From a checkpoint of a small transformer trained on Wikipedia.
Size: 16 layers, width 320, vocabulary 32000.
MLP neurons of a small language model. Each row is named by its layer, matrix (up: input weights; down: output weights) and neuron, and shows model dimensions 96-191. Each number is 500 + 40 x the weight over its row's rms, rounded and kept within 0 to 999. Numbers have three digits each.
After each neuron's rows, "fires in" lists the words (lower case) most often at its 100 highest values on Wikipedia text that the model never trained on.

L3.up455:511407505485515488459410459476447482449491477542540483486515469495524469504486484540509450366457474525547502512519536479478475496455480516473486486528422508544474483453453503552519538511524459460480538521504520518473536528486487520531495538563558536605477525522501494508494413499457480514
L3.down455:443521469512494487546465489425543474503507481531539566547534419483501466434559418513510481505498435492460493545456491501540495541528531549514549470483490449485502547452440509424501455591508487420487554571505519516531485511536465470553495500441498460463513501549479492488474480443515452539
fires in: "in", "as", "called", "at", "m", "mw"

L3.up589:550432467521496505525420429499499498522434480501562556490471529525538495461538481440523472472506527478500505525512506422525529467527513585493502447546537448472542470416443406491553482511443447531499473494526529508415420475421512490462482531515538469504499509531503496474449545524516549535
L3.down589:543464484545468485480521481535518486509519456480517522474477537468450456532416446470508490436478476505486496535534544504441520489504528531445476467457556487430489502503474485501532522576512514548447532440509507562435517418473491462556538538500468496474449566513528532515538458456481493515
fires in: "is", "by", "0", "4", "was", "about"

L5.up1132:482515511502468569476497544559586476429563501468526459482505495488565486471503479489466515459561457448532507539452475497510510461486522491525459484465468502475579541494528523527491573504440495507489485503527527472607446521518581520428481468496451475506518503535505450506532460532495474517
L5.down1132:489455537516532454443487488494502526513475485499501522512561511567446454517535518529561488482502518512454513553505512474481491592430463497512482471450536500510565472602527530467505450460474522498522521484551589468432485460498463499531539506478458497531433495443473488493447494565456565552
fires in: "such", "1980s", "as", "so", "war"

L2.up69:464447513445462473511536518494467440494532469446558467531525477541524526487489486532554512536476510509594505537531543468490494534507472405496473539498487470487440548475494401496482526494534471553511512553478528503478551463490534467493486487566457480548375504519463409568538399486472518550
L2.down69:444452504490496455487502507489505476481530498544565475477461527533508435487477436539475530496513534451510533532464518460488496530496512526498501560516561477468529543496505519479507522534531468489446546510508504486467408518494496475496527498521600554479491504491482498504465472423496574558
fires in: "such", "as", "into", "from", "in", "on"

L3.up26:516507442506482559534548541484449515467566487481580489508477500485559493496513496489535512479475485540537612513518569479541506446469468450520507506533417439554483484540471486544482461538468546474568440465522449491550508499528548466530489538525493536510559531532480520493478516548477471484
L3.down26:582515578564494599558515492463470493421489479519533530525539508454533497503453498581521514490479582532479443464424449535488444508506464491482540518498572533505432489551502556558512453477473464500553536538490506453612541504544516545548482500540510525491515546488478430466490533522544549463
fires in: "from", "s", "of", "first", "to"

L5.up690:423397456487473501485428496502548529444547492454522537507449487514555472401531425540545524493495476441514562498576509525597499449489494480451453480540542500499538531463474460435534528462525529516541455548470517480470437512500506521598534497572470534483608506518530575549555497506519559509
L5.down690:475518452514503496499537506546438428549516635547463483550511413465463497477519496453573448540526577483496466479511516508479469513468486571521444527536446452507459486548453503492474505554561410510511524560470507537585545506530473510477453524504497489563455484467549575514521488466485488480
fires in: "by", "in", "to", "near", "using", "at"

L2.up576:507480458475461540522441529602541507557494448526631459489478463513561477444506417456476451470468452472546508504528441554577509531509538446467496446546531437457468537470443426478495526555489475511540549498553508478512517458448526553482551551470524458518547471497544545457484440467477478485
L2.down576:472466447497491524490495449488534540510469517491488506578458447506432513495505471504483470488589435416497475471471504548511494493492434543491464429502510483545548516535577497505502472577477470422488571498493422506502507535503471459427508522469492532440455535507469492457475471502439459619
fires in: "of", "is", "youssef", "chandrasonic", "the"

L2.up912:451503493600415540521516458506453475486502508435562484475545473521489531490490549500454588456492480520511525498555539491514527538527484470522514522526477470538532464442504503504512452490477481529544503535530503507457509545490518480525538584526580487514467562586512443476502445509557517497
L2.down912:393505550497542496508521490466452458462547498516522462503501491550436489547508545510481455445505480487526531525573470486514474486505394589520408586501547481490486513499544490450499532533491482444532554493441494525535479500521505456536486467510540446471554481509457519505468504479452535438
fires in: "first", "of", "third", "been", "part", "not"

L2.up90:463467513503503479426549604558511416485480456515539573517500444586520509437519511521584473490490588504500532516551505507543519512498466527556501552504495508464481426552495465526593475493520485537468515435532506434532557438560523420516563563550533508479517484615458509479506480503524496542
L2.down90:408497521522510547455502453537513480499490464533521514430524478552553576546484484419508499577469505461543559451614539392482485465539417469523528485428531525458463518403503529524532508498578516466479458503547530431522526565472419540498470509501452471461541443422486554397502485524510509486
fires in: "of", "year", "date", "since", "manager", "curator"

L3.up328:494498469567448475477458447484524493525528484478549588499509488523551451478545478434515516439537471495525419470559482423455495472473477515402480477542530398491531567531536422457493511493465562499493493496500588608480475491435528430497521422511505569572539520475489502478483528502491513539
L3.down328:433508462474471509501473489477469497471433555509502496535499606542501486475586525456483557457541432435469507553534526506438458508482552559482442497467515411552469560482522567466418528475498540482564489455501441503453453450462513432461515539441503523452531469460527547552575453499483494519
fires in: "that", "with", "of", "to"

L2.up678:476535398511544513504472465503579465507451467503527568473490485529474511450477496427446499523569503506480511528573498473538508516492513519457508449554460430454535482569436456435555576500510547527454521521527462508515508518448478425490558583479473491458467501583494496486515489467471507508
L2.down678:549556497484514449447489487461525520498521441551499467522540535475529550526555545557558514474483541540490507497506552547505550500488482432476425520482530522568492577518510494502517436522558569487517473501584453518427528509500493509493473498468516471507528445471553479501481436460510458493
fires in: "is", "youssef", "of", "matos", "józsef", "gonatas"

L3.up823:503527505498478469560457430578453399514523460430528540413527489500519553434544510529534491533436566494481483514541466489572562457541507493449435457570502468468554485495484399493520497519505514524567482533465522498430542576523558544439498493464530436463489465574516479544450462517494522525
L3.down823:479467517559532458499529499476469539518498477507510542453475559511494465471568548476497522459528528552492473454634483491575519529467545461541531484511474555565504447492534468505535494466475478448440545481559492463524520469496480485518535494534527527494481509484503481546502496602497549556
fires in: "in", "by", "of", "t", "from"

L3.up1024:465475457514441500513446500525490398474554404475514505536523514482565518472475469572541572472522544479507514556545511484551534510482516465498441460474440502490506496443442515495514456512435462564555425531514520490568440443467584466445468530489525488498497493559531568488575486485543498478
L3.down1024:495445431480431451460488518535494442487568327480544513492532476515536547471474444558524517447495506542499498539541549520547507477448510457477507433548471480474535522454377454476550435559457506508514439474514520460505449445462523496514506546543520474490509542538487509531522478489521528467
fires in: "more", "case", "so", "least", "war"

L2.up513:431467456532483455495559529472541528491483473440543455462450457551497534515482494529598567439558535501491561531577426454542496546540512499506441501491527543439491552499486472477544498543490584573513455473512477526540492542466501470511474478508463445491495516484581518480557544500523473500
L2.down513:527466573465518538490520489522456538442490438524511510521520484592461524499447465566529468532494448521482498504480439510470509466441525479413501520532477555509498463509488530557510588548490569567378495517460483548563501551459444493486509486530464515554509533466487508522453433491518486425
fires in: "of", "career", "turnout", "death", "season"

L2.up970:464501474510487520471461481526560426458487513453590529545500486550497521467490451466556532465538499483431466503550538505514493440516462476500539493536521478487506506462423533497485509531503473555522548506490497472498554493453517464484515456481573484488509581489491555510465490536519524466
L2.down970:560498492470412464465560496532574529503517451480570537515466476541581562494506468453531511477547536541513495627503461535537590468434562427565579487479415516493503524564422552507452517509471478503488443462508490507516496458479536570480536501525480459527383466550511445500531516477468431548
fires in: "of"

L2.up654:492481533541503556489499517513500459416468480492571483501508471475562519427522517508490463488523466464425435504578499509517577384473463527479489433466465554550511522421472503521460539543485549516540481495472501510520517448545521517554510478543485527479539488546538544533553531558467499417
L2.down654:603532434508519522547500529504511613500552439530496532519432472512510501437494591501503518469485489434456531543509530495573549459467525480487441517420470479508506542445467469470548542498504512461486474488476469531603522428512487469522421500530460451512504455467543525484488462470483534462
fires in: "by", "burmese"

L12.up749:468486442506464525532515502438530467506526504492547530494551482532524445582483531501499490499508528483477506556537457558562511491544482478477466494490497460495546563495485492474519490490485498457592493558497505486448478509515478457484554478547485492433498563485471448460562493445494536446
L12.down749:466531577407437500505510516516422474482506726489468515478482472465450507569516478487550560472526521476500529502502516556563503491492545534469496509470557534503514477443529485495527510532442510452434503502476454549525519521543517526566476534499455504559562548511507544492505443497501446475
fires in: "to", "they", "had", "have", "having", "upon"

L3.up1105:491469443552498533572520438539456490405540478505472526441516486520520481438486501542554550493528552433503521545517455558504550422483497436529494459530544512519568508450457427429462528517455537516520484421525536444379475490520472439586535517491504482464535513524464521479536476575542605477
L3.down1105:594531467444494507441531563494541542496538555510495521468445488505570491537483532496516486469521520497537526485500531501465554490487468567516549507440472583531482541525427485497521521510545520521564489472436543501453531519486457464498513461539533494562496501529446534490504515478489530462
fires in: "to", "by", "that", "as", "on", "than"

L2.up1054:487468447575428493589480461528461459523571460442531533539502511526487472511474529494499551467513476517472488500565605520500428426491468470466472467524509443487576472457480477511491498454509525585448498580474435479501522511472561494518521451538577459551421572537466408482466484495498456492
L2.down1054:515519484576456470499473491488476487485567547526454495517421477397582500488522509465510484505476526505573459493544465564472498456458530502487530478432540443510500517482505497558509507543447547525524524473488454434490438553436495443533497439480500566521515495510485546529422495454434507561
fires in: "of", "into"

L3.up956:501486555461476518513428436497486447411458499478525544452482481510529537459562492475537503520500520465495541512464528484538549464515466471522495504546461451529494517490475529506502544522429492509579501474587524536532468524574518453467463554526604466524558493527556533489485521503510548457
L3.down956:461481529504513532526427481453466520439480594502552558507442487536500459509487518496508541524590553530536525538474490428493515526503508460539472520516505471463476520444495479446521462491437476540495494599472451497491532571546548549578470480439507502509495518472517467505531482406496546472
fires in: "from", "of"

L10.up1021:462536473524431493504523496491450517467551481476600447478485500502546489450486536526547500518477479610472535500502482517533561549506630549538481493467505484483504505421438457479561507599505466479503485402489549552441478402555512502486530584491501489496515527545476529430510506532513494402
L10.down1021:473501539521512554586516500536509461484474474511543622497555560475576520517366488608478463497504422501466576495455533513465521476532507466493594507510559396477464503490453450464495551546517501536496461505545429462472536471477463506507489491522490518460496496516488459506494535553582485569
fires in: "this", "a", "each", "that", "every"

L2.up85:467447408495500534443557526450518490482539483467559474547508483545467510435499538409521488460526523464485514595575526494521449440528560515504447476560495507486466506592486456535554490549486500443528506536511512477479491528522558458513485542540522429493479521532509459537478563434420495504
L2.down85:506507486475472474484521572451494477443454496449559584512519499493474469497505588466445538509438499513543480517435571543487521532483510581518498541435462554576501544568444459514466489511546510504487548472552527484492510464475509522520548506482486543495432467466500552517512489451480447544
fires in: "of", "john", "william"

L3.up993:562476537613533469513500485510480397552494488536525463480451489563512583491473571475473506490476591534459500495494497486494579453547464512512472489607484437476521450454518393539513506490481470444525468520492448435429485528490544519529458471449557430562467480489527548457493489502466521499
L3.down993:539458484496528572426533484522599499459542491479451508593484572458512441543509543567508437525501497492489448491498544495506480511508441521486514476565488582428492473505523467495474562466539504543476558469431519506538487565468442437451512440586429550545515491496548476482478472538607535449
fires in: "of", "2010", "6", "2020"

L9.up1029:500515460476526470484474432485502494529505479488494550507509491487566461447465469461467507492565521499532513497511518481504490467483513468481463443481532465441532584427429550522466444484462503469557413517492573512480530491537512532531478479468575477462477529494522546541507432506486526541
L9.down1029:516500456577510474442569459558481497515443627561418495458523474431554520564474500540509551467491525557523426423502514497514557554510519476535515511527454504498493498492458577485529481556547528538493520435472519511455540501567548479559467500550589482490498498504469489453532419431498439537
fires in: "two", "three", "four", "nine", "4", "few"

L3.up145:542487456510507501446490482489517518472528486502503496408497480550603513474473550472506499420588536480596560502498478472570475434521472443469487453571470490543501557487497464449504517488548530453590505480481540494464490468533541531546481477530490468490428497502491437562513540528555508483
L3.down145:478510454483451515497521543499503487521488551507470502506535531542453534531538468548555551516469486517428538543472569518495503563492494467444494491494606575460448465544490592547527550525522531490481457480506491505459460548520465462485560518464479568502532527452449491447501496467465550505
fires in: "to", "a"

L2.up881:474463442554445556527544522554499461504479492446563540487527506471536529535493508551472480488540479489516486502525536428543555480572477517478496498534488464534511509499457535515591509449542548446502451462545503469548491421505572535519501524637433498557495532472468478531475448535504523446
L2.down881:541471508568471467470393413407566516555567544498464542485495482482536481552547497563463478499532558448548480482545555494550477468436478516431485480492470484502490520505438480496481448454529397467479538534517500440511497499475451469476490477481543521531480479540458496493583511491453501511
fires in: "of", "world", "few", "to"

L2.up1249:537433454553547519502431469529471476511554488443521476514486486481510559441485465477482463497475528484465555490505467495482475527522533427484449426507533447489551522537461487480412495506508459593536440474516535459519489549516539450531462573446478441537475480481577497536560452504433493502
L2.down1249:490525544482452481495554448533452501480528656477452518511485569477497507563499530511480536609494556496473496444502514509506514499495518497491464494490550448484431439502514579572506461482573512465472423533538509575533440473489447551528483470565521520544567458486507480486466475514533474505
fires in: "the", "al", "for", "alqaisi", "their", "by"

L12.up297:460465508514442553511480519517524552507504437555528529514514435502513490533514415533539506469443536466506515487505474504551594522544501462483561504528439450505504507431471459488543500489485498419534483542516470531499503508529485541474523531546506526465502515409507527547531461450569509467
L12.down297:471486622465505475442563473485492567490472560551514543454511524465538548534491516566483495503468484516538508496519476540532497471553511534513578538449494543455478467485513514446485513529485580495484497488510495520501572503552472534526494525464534539540493445441494468473535479486533431549
fires in: "a"

L3.up559:495499507456491556452493513444520466479487453522562491508499458504528479488530473476559481537508467485497620577567531489553501432543513515526541461457403474482461479557431455521511479589489469495553481461468588471525489534544512508480540568447532491482554544553570493529409565514453437438
L3.down559:532480531495510473507539481476436542514530437547536471483474508518453544537529530493500460590499453509500495452469540468548442573523532524541508484396442538520447534540466494465487504444467493567451445511546544557549537391521542544540487570506450473510491503500465556460493504543526410493
fires in: "of", "s"

L2.up1178:481519511610544505487607587524479475526488487474543451444413504545508550496519549481589587534519517498502488491508464509602535471530523538491549487576479532463499486530516504432578424534522487557485457541495479553523534531434520454519539492507592546530539524509468509442538520468478493494
L2.down1178:560435548546517475532477551533545484533573527520496484548501465476589438452490543602451502558507506501475501589468567530473542479445537472497501512527423448485460468510464527449456562488560470469458473477550518565546470488559518475490444434510582540547531539506515475512521462522487495567
fires in: "of"

L5.up357:462482502521497522434522483497496533474515476475486517504485537507520492484528509499517554443479554492518545503467490576523512456510520444460539438498482486479544494459421488508516520549462493527478464436485577538500435511531538536561507598501516500501512514438460480510536395478468527469
L5.down357:530506491529431541526518497561518498517546634543497432514478516515478483474508488480522510480463518474465534465516468524575553376466522465510571474492491503551466473557491444529534406440483493448579480497491483466499527472461431481492491506528421517492552514498464465516502451521475443454
fires in: "to", "new", "in"

L10.up845:482463454478550456488531532521522470539537509409423448482485449511508549456503589476476475495565479542488497543487489517545514500452482500433500418480573437386509536548545449423484507469528410425502529506507501503498433565516537485525479479471463526419449509504596492443558539498602487534
L10.down845:534512519543418543478543501468474486465522542563501474507495490513502512538480486453495533458512487432533440450500534493473485544484485564491531554503493570555517563511457436515478583512513563583500547447508456509434562508491457516494550492582531501486524479452473452538461498437478523489
fires in: "after", "on", "was", "indeterminate", "he"

L9.up1257:506430458428437521512548549425470432435452474457494527503484447465500476472527552531551485448496540485491514526471528555584524545512533485481498484532543458487593528487528448496511416479424516438534447516464494431497481485527477486562495452534471527482518544474595524478614507456559542520
L9.down1257:533542546542523502511492578580516458479467520541552528513514538565476434506471481531488514392553532486539484537529481491539484354494602491458427570470509441532528414506373537479445477421477468502576557610563547436438456499501505534505541436568524538475514517472426554466512493519464509462
fires in: "on", "by", "to", "in", "would", "was"

L2.up1253:521491550571459479515573538447500475504498455473518498452471479538515484496521573541508551499535484473525455473499499515497534473512454507534421485548458438518528469550476469537517558450528455491540399530552523537433487530498566469432532542534516500558449495539546424536536501557485539531
L2.down1253:504495443454549458352458466458526535497541520521524486492406507480571466483494521401551505523490447519483481440503508507522549518452557476514521501508464558519559531603522459427492493488526440463510513493506512526552528507527550544546496474540530484506499514460526572507475527475483452488
fires in: "m", "of", "more"

L9.up53:507530572449539509457539516527519494461454501469569525530483495522494477529530514516502553480576466525471485562532496589537519510535535492454448458547470499387461528507457429395579466521470443505551450486486470466463514522526479444519536475471513533485487523499530538464584512450560558478
L9.down53:545483457511449522468437509516529530470542493501474490524419501504497525435531490527480496448490474364512561527510561481495472487545392474518558470449474474479520484544514528515498463502517552455505480504525514495490487422438526498458460503500463403393549496480496452445409503461428460515
fires in: "is", "was", "of", "s", "be"

L2.up932:585489468502529498427539499538510478507523476506540515504546501529525484430488491497544527459496549585484474588527517464544527532526473440509565478548476495498510574464463454491540557511468422482493430477509471543511528455583486556498542489567532527453573486520495457515515410516431519499
L2.down932:499522558469455488448403496539499477440600493503491539454463537574448565493553593468500484486538482545473441489521521480591507473516496432554507469482542559542512527504508455520468544533512466494496454444508460477546485494567469532470463450501527488463477496497570493552529514546493511545
fires in: "up", "a", "relugolix", "into", "near", "mid"

L3.up968:521502496510506459490449498445505511543525500492485497454474520504529415473446428491490557523509539416507563501500495451591529509461464478446512452546431496456505506442396457415576493485475498484517510535497532502571458412547505514530493537508626519437493487474502487496528498548506526440
L3.down968:417533540530517477524454583498443450516522414459451515459461568426487576578514441510517536479477513467532547514576517476497524495529497480481519550603551487557455513533561478469452569543500423470492431480533527499449534526503559509511476474481504520552520474512491542481487500518524507473
fires in: "to", "design", "in", "is", "olympics", "games"

L2.up141:480473497448467541511491537524457385451498494440570556511446491496542472501487535550510563498565527517443456511521487587491533487425557494428426457518449502457522493544472502491487488580452493520509431544562484489502498494497617545507581544486506454532522530586526540507563516527415546424
L2.down141:462434526516492484531475579508522406504522394468532542480533489539545451500492528543501477505538544533518556524497555534496562432495589470500545440538457449496497546498349501500490491561478479505533474495535438481493492487494586443482497518518548479555518560517547429484526527527451557475
fires in: "of", "guelb", "resulting", "anastasios"

L9.up1064:484458479491466496497488462462453445491540468492492535541495528561492528516480512532507481507573599473467557513528569466551639436512487495450478455489543491471564529364509509482509489524501510546532523445498574430561469481499495439461533521475479506501487467462509467546488483450581471464
L9.down1064:481586469475482513422493473543490473557568576490559455448494496487539549517618482542506535494542535451484472478514571505429517517491445532501473494525475448566549618412535494469558490445530510492457547522460500469468454547462487518527526561521508504512482475490420471446560548534475536523
fires in: "to", "would", "by", "not", "after", "will"

L10.up922:496460502529457490503457456506490491496521496469534496513470447510555422497548479561504521437471538514563497533519540505532458560472521487522471433483447490532496551510507529529557460437479530507494483450461590465467449522492516467561532486455537503441531501447548426524514509483550462465
L10.down922:484421576534423484502549502408449514561622525500523574477555508479525489493498512498519457500515536449511455493492528510483489451465501488464494521483460519513457526424422548480433542493441443577497484550574526511511600470493454509551556449523458532462520506558493506427524493509507463491
fires in: "a", "very", "once", "known"

L5.up1221:558446486549504495503517466478543443522551510452527538552506501562485515488450554511560568457460534503518458470547529476505470496449453559540506452491494473510493627549488457467466378538422495509522506552483533473489505532499559428486523533459496453487532468422528437539537547449496451472
L5.down1221:463514459479506483472520490495456477441457434462484463563560484545483491475434503520499528435511465386514493587436494502444572534522414435528497539498563460529571449560527459557513538570495487506497464479537443509442555439492451511455459545500503519405579542474450496500506504498494563510
fires in: "that", "horváth", "his", "each", "49"

L12.up792:492468498522499538440483506516505487484488519586511569526531463526482445529498451501540588423506555461511480534443575505521438595522527511532469482546497506398482494495519432519541489539515508548549470500482501522442452505443507504467471550478508524481527500467514456528481522488514486551
L12.down792:434582496476475498481432525480519561483499656474484443486495497439491487449550555495494469470565471527474495512513404500529524458523463559425460526447551507494504547520542546448491508565434522488493508490496539518528509549490503475484519464492528485514456523540506526367577457481546446503
fires in: "a", "japanese", "of"

L3.up1165:611503429509469543452448459465503460529547484459598495517479523516545472432488555497554490471495567435413506551513432471504547447512515559474467486450502486516529429496500484484562427524470526498547489397497536522492478531461508489516543468577533467511459476545534504512470524553481544466
L3.down1165:514474552493478439496512538527562533516479408532496578497486524555522481521524462576478487539477404472471439604468560492516462513512469533527518484482487520512426547592466486491503551459467411503482526460499427471477449493494480521450455454479541494529527520533512591511459456538517446522
fires in: "by", "c", "place", "or", "leaf", "its"

L2.up1259:541491443525458498544583485504529468526554469443559522439434503512494531499534470517475568483482554470551540498502553553539507480510515478496477483550476458546485550505456459481473474459532561513543518526528469517492546481466522466542531562504554423485470544527468447475542452463483470527
L2.down1259:584475583497472418445440499502478578529463506490528505499454575546504481455499536437517508548513489590457540502512449467476505499435531508529477539469533460428430356462484545527417522469490509512472436512450486492533516517506503500552572554495461467546514528507491530519465522547475502459
fires in: "of", "by", "with"

L2.up765:497508516519481532454490480458461438522549484473488468565445532522496479479522468489489518444551458530506533516498626499482467502526430522531506459495498480454486511458458514466499491465443487473485461538470600513476489501439516511498532409550515464525425548430451418501498535459563474515
L2.down765:456554545571538595495488510483486484555494524524471511557441505467583521443503457514464533534447554468505459492582494517454479468460439465459403487526489414478447536455482538554516501460504517526528443444474487538508503462510463482498513441473518487518509487463527499531468507504548423516
fires in: "of", "to", "muddy", "into"

L3.up36:520491433453478486496515483493509440482493447489544546471455456496549521486453461471549412508472466543479545529522564469471551543433488428524497450500492465408501488557510464517559481516465558541509479495500533469554481496583519470489550548482552522604576564519537562483543478527438562502
L3.down36:453484496558520521487517513458537463502459487493498559464478454482466527531501530517490424448533509445490466555440495493486487431495461534478559489511539485437527465479506550459567579491519450471461578536459501509547489487520430467483497528498601505532501520532544567509510461533525570511
fires in: "series", "episode", "album", "movie", "short", "directed"

L9.up538:509455493471531476483419449559513475552484496360536562479464537521512511454496575487514493495516531493468495518510531512468588499488488441478472493553536451467465541477504514457551458444464451493494421498535513551457458534442529481482552521482482554506484471448495436526573412528590458482
L9.down538:494500435475503425407547497520489440493546485500450475485498505526534488535537480454540492432516494451496475553493494534518518563565502494516462506428500476493454547499518434445519524524450502509503459467497513539504527505447527588543491554525511477466482484520472473473472590482520508542
fires in: "is", "has", "s", "was", "ll"

L5.up709:462522517497477555472533483458559474512489484511485551573482497454491480549468532500566435501457477609531478497500579493519516556454526552488530476475541497471472544513415481469518415497465467552564485484561514425482496450486511495452468516454475461498526546492548525510578526468517505440
L5.down709:602479559525459541516478528501554530410504513536391530510471541466552560535478450507447622455566538486560515501533450494480587490552456437452520476513516507525541490559537505545504560551469483531470434510497529495482514466541440545511546447550484582502508454480528520513494478500487469553
fires in: "this", "his", "goodyear", "these", "that", "royce"

L3.up1062:529442474450504480567415486451455470517492506465480565514469452556521547506415439512613461449477519555513496433497440557500480439463421494486505419571499554530545569487471451481516474457487502480541509476491564450517466532552534519486468437521518506471427529516539450566540507451588561486
L3.down1062:477521478548471558506529484417498473533511534524537450487580488490512507539532560503515530500471526529538535479559467437492535511485506547489593518548504458481531460443460551422548464489556560435482496459472504513512501480522580540534486420494505466538511471480569551493559448501486485498
fires in: "can", "not", "to", "could", "308831", "cannot"

L2.up1191:494478423513515552523507489520467526446489449544534492483457412565488467478457489480561483500582551454477507518599486447539494403511494544521553508515397570456544454521429494550537523490441534492513507527477538561488490502468560440408529542567563462491533502540507492488478544504471470504
L2.down1191:542577487573528476493433486446563547483498529518506529452422499480504489510511497472519474554490419474510533557479442565498433436477506501522400474498455440538506523535550437414429502438482548492550483490436458528522510543563503504520539528542504415546515530471596516489513445459515461518
fires in: "of", "de", "circumcinctus"

L2.up419:542447459515539459436524503430480520459511486525560473488539506491479469506441504474547525495570524525482530567526492449571464488519542526464507504503416512506495455525459429559434454548553492501564448496540479468506472486480514545534518549521517521557562526560539503561498503508495434471
L2.down419:566470465470539525477537472457523476527473468505589504482473473466546560534491538558467518487494441519474406480578558518559520500517498526496480485470443483515505481479542537580501471489521523484569399525467417498525481489549476466477451485536505519453520498527479498525481507515519519525
fires in: "of", "no", "for", "distinguished"

L3.up581:502472491564394537460500462544531510511500457544504524471508530464510499417550489490506529498535497513473540527518533448598493506516510437394465502503495474489486532505514457531550600568482506485532430416499500435479535507571543483506525490491508463499530494490617502466547482502515537510
L3.down581:470518555528455517527526496529495517476507545499530485519488550482555518486497488557484450471505527457471533587507506446461458476531454451529496478488472451513492457513480541478506499566436501443510452523440537485512528528520497539486545478523535397566495525434525492493464491496549563503
fires in: "the", "a", "in", "and"

L5.up164:410523465558520543412493471449457417417507508452511488544485479522495486518512494432524504492557538571526498531466509490497494476549516457463492462520498480474530601458526489427498540564467518566532457520471517469521520484515503471508447462522506524477533474522555495461483441499593552463
L5.down164:474505450507512487485469447474508481475476685453501495570504527470558468534489488533426520516532452574504482451484469525544560490523486511486397445465421510571561515465514451522512461520430504478474492525527519527507521530485505473497544480509536469495504472508499469510510395458480523478
fires in: "of", "two", "three", "both", "dr", "this"

L3.up63:464485489521552532478482448516458509472577485490539463476451525491541482457447511454500564521512515505566510492552499466576551513459468536466505436535420469474442546477476519450504514529528485515534519472584533537541495493444490510535455472491584457444456463452555453561495509511417482462
L3.down63:538503492498518554501522536510480523515446507463548479489501496490488489516486517539521503481566549518472548601563489432564526517520534421447518505501537510450505454448484580521465509457488508469526479497509424515456434474502549527520542539497532478510497487478426504537518478517602428529
fires in: "a", "as", "by", "starting"

L12.up1030:456384434581536448460462504479527510445504524501460513474475497528543557454400501512529581585541499499542529532478527538507467511479463471454424453485562507473504538467453444506555548486511522494561485517474527470491476506406536507535503571500513474451469491522510481476544495481514460471
L12.down1030:538580544511491490524488481536446479498428743480455420509463529428521504539479471488525488543589532427523506472479494507500525454500495485515467565576517555475475421489446513481509472516473573497443556476377478487491568464473548487496473437463488464469519484470534541394473451460494489500
fires in: "in", "to", "for", "his", "of"

L9.up179:532496570477489507469542529481435396485492465415480590521533442472549447500490492514551476474476478563456485529525557469487531479458568498564452485487488485490464486477427550446522499549475547510510475479585576408479470530527494454649486478481551454482460524454499499417492408448520540464
L9.down179:576557563432439482485529506510470538542531488491456498521508474528491565498451493429514495573482516470446486489469499528413418460425531544520461422513434439532518502549545543483490515503549498522406456516438490468442492491571448502540469527471509367479500466500541492506536513473472414487
fires in: "at", "world", "on", "t", "to"

L5.up850:550470499492536507470432508489485482493479500497516529462545496495568460467545489526541496448479474468466499532476511542530488453543550455462448487472517519458506494498473473545469528552482519501525456490450584506501470507543504482522520601543502522470488584539591511574525464573487516486
L5.down850:571541470496512512485486496490460560508487478528491517492454513528448531508549462579450482431542555452426487481502497576495481527507532498526492533489526488556492415597532584497517512527523464450494560512553446420520447505486536501580550460443482444541524498471471470446523498473522545536
fires in: "became", "to", "for", "by", "of", "establish"